config = dict(
    intermediate_size=1536,
    hidden_act='tanh_gelu',
    norm='layernorm',
    norm_place='pre',
    qk_norm=False,
    attn_scale=0.125,
    parallel_block=False,
    init_std_qkv=0.0148,
    max_grad_norm=1.0,
    warmup_steps=406,
    batch_tokens=65536,
    doc_mask=False,
    max_steps=8474,
    dataset='wikipedia_en',
)
MLP neurons of a small language model. Each row is named by its layer, matrix (down: output weights) and neuron, and shows model dimensions 80-335. Each number is 128 + 32 x the weight over its row's rms, rounded and kept within 0 to 255. Numbers have three digits each.
After each neuron's rows, "fires before" lists the tokens most often just after its 100 highest values on Wikipedia text that the model never trained on.

L2.down265:125149116107097134089153167111140101113192083130107125168104199131148116150089160173137086092090124176109164114129147213141102091181145156147119144143075127175119194142180122181087141153154149061154131191062140041097134127142059081154084125146122134127107176101104099105125085069125152122083026132145152132168095084085158107120148107152124145063194144157118170142113074107160140140082137139133156108149093114088173115117134181137179143107112123055207117092096155192065109148163142136101126168109107077160095144103094111180121103119208107164099077126112084137133155138130120187136161134136169142114120133100122087109129128091114081177152123097149127114172133146121088104142131167135128085146105094083189166158144109164124165165085128119092114068125103164085150142133126
fires before: "-", " ", "\n"

L2.down766:190148063129119164109133126101147124168128093098082153094037110162139136115124129112105123120105108157124126103195131172145096104162149125153097145070191165144141170180069177132117143146123102132111125119155147117100138132180078155145133149124185127108105151156116159172135197114114162087138154110115146126142101127079166134124090159142205096099088084107104118137101114170128106190174176118151152153132102118095132115114168117117055134131077139196082159114191091169062075133159113105115094080162157177115097039164189075123132121089122129165116112144103119154135118134112120156123150136093156151140145152089135112134158107188062098144076185154151136161188141073123124158140116136137140065106088152087133143071058146152120068151149111200132108093134121135166064116082143
fires before: ":", " votes", " |", " |\n", "\n"

L7.down967:158126159133127182095110161101125146105094126110109144157152192095097098125176084201106106122132177117105174136145086107148174136114094103134149126140130082131128093129127094124143099177111100149121138070157154089131114177101152116136167150144198113144151173128149150151149150128120119090141101100169133214143138135155126132145079155105146136123088161134119100156125115113132179197156133166034117000140155118167125157135135074116081141141114173102119056137149147076103158131054118105136085110194125130173124162129238162141136099155137168116101113136145126155114128024084134113152081163169109121151171105100166165133090175163129163188145188135191138155118099150102152134122093090123135116116130152113202152181085150110143148097146128183106124120112141160085114141096164
fires before: " ", ","

L2.down977:134114144137144131111140110166113110143102124159121087149055139149148099152106106165167108146150053125097061118196197196155131090184140157140169145130149123110093153166117122172135142208104176154061122109122134106130130079125144102111090131118231121086101096147054146174107139114117190117158067101120175179153110129103074147119126110144109097140080128051119100100124146059109122162096105117121161099142063134098093132116121110165098126110110161098118131092168137167153108097073162109149108120113103131147162089141199117106103123196135064200117108101123141098131136143111170081105067099184149134107154169153125130123130113138155213140151113092138096146144125102132110106169141093146140085151126123114113142113153162144111139144148107083132143106135118104132128107076118
fires before: " |", ".", "1", " |\n", " hold", " |\n\n"

L2.down199:127182144116138110133115169185092099145153147148111096078123165165110106123133103101105163124104106103130154151112128127147146105145155116142203122130168144184127168133155162092162152148128146104078122105123154229122166135084152111100150138115167119122045062137108095208099190183103085141177126127080192159092181126182173115140181154086149116126153162091079103034161194160104091128107129080151099102155023138098081107154118095175127121124173089135147091102133158139063092146125130134138085130099056134093127143112132142086057180121082109067155093090125140133128194115135146099115123167135191161098125143142094167137142142105163124104152131156130150137134128132147071085128110121151107082187123115151101143109160131157132124107143117133084094145108106159085112121093146
fires before: " |", " hold"

L4.down42:155082151159120146100128116141081107169134103109100128141137125134087173110182099127080172145191179159085090101157105160099119101122168083163131175121143124117150109135090115105080116099186109103094151145103128128124147157197121141130100186109103182161195174102109089094131162118163136084141137127103096122096126086210117059114124155095117137147076102115085121122097106090076130196133111067135126096164093141147080099121115124090133160124117087146139117112131130185113122088131079110142127014143148172057068043136100112129173125147178091163079134146150199110150125127124078135127138152170117138134146112128086117083072110162089087171149144185129140101055095096139101099085113129130154107091093153089155113082152094175130152108043162184106114140146130142089145131123158
fires before: " ", " for", " of", ":", " a"

L2.down1427:143164166151100090131144103080118144076143123114135154130130096128126139130098147124110140124123091173154123097168092095182145098152109126156126111118135120152145145082174154175182151161160139124100119107094191160126101112175132156145144132119235166138144161131145099090142083099152163100129127126147140125132035108148097111164169110110057122138110076140082125149153103192144105112140132197102206039155113143111099159126137111093169106158162081101150129111171147213081114154105127104109093134110150124132131066132173168119076124135114141092132143152172107141148130107043085165147140148093114116122157159122135162130134125078105105091075116097185081227167145157136096102236131134088103078132105071130100140194088154086112145135124143154184145086149079092121131133108144
fires before: " ", "==\n", " (", "\n", ":"

L4.down202:167106105122156106153131187108085161109158140109129168126100144142166121160150093142102146134186140041088096161130120076137154102108100138109155144160128145122173068152108077159164138105173125136115146143196184097100132156136175113139095123091099139190109116142091115059172130162167076086135118140104148163091152082129157144125094107120152126148128116169105104187107104176130096165118138128000139074164073066146129146124132136118155133142134161179112113153123084153137065100106135129123152126198130123098110173133091135167135115102183072111112103102132175175087120110081139111146155095157110148091123080106084141124156176205124121158102165177130114195127124133090104131121081133130120107085106185068174118118164122134117090092136136142162110073075131141105154128100166
fires before: " ", ",", " of", "."

L2.down1042:100136133121154082176148194101134128112206128126102152143152130105077070115134067131094130146184134111139129110134116135153104129140110145051137098130172147196094077136115201112124137151119135097069137145131159168084094112144078118148132154064207173171113131151090161140133139133195163115126114160108198133098078163102134135111131095119113086174120147122183111140115119164139104100079096150148112150149170079141117187098127124136096145133118127117119142107073139152098151114096115033147152086128142065101118128093170130171074102101159168114159134132114110141179157130131095095092164124158125199146139144157156111129153127115118241085127147126156152167140151068150135124150121115121154142178111174078107116098092149129220118103161081103148072093084113142165106149090106
fires before: " ", " |", " ("

L6.down682:125104094102092103187152151088080127138198150140066112089149114115147152134104158128081056098080156063090095116132132116159156120099077074063184148147125106147133144142165105142142140147160162157121105105116172151106190142069180101152148141064099167052185170103088149151134142110102133050148129110129122187133108086138164105156134102132150139112148131107126142170184096135134094179128096100057206166099117127110154139070132175124175092105186149142122147168153132124103106122092127112104156085130109137179114139150110105114142177183115114117122122175088107143140115053135165126106180175116080119093154134074145125107143131129104101126137134133110077116130167154091101118087101172161116097100102084108098129160089175070120148108105131140097152093219125130121083134141098
fires before: ":", " |\n", " |", " votes", " in", "\n"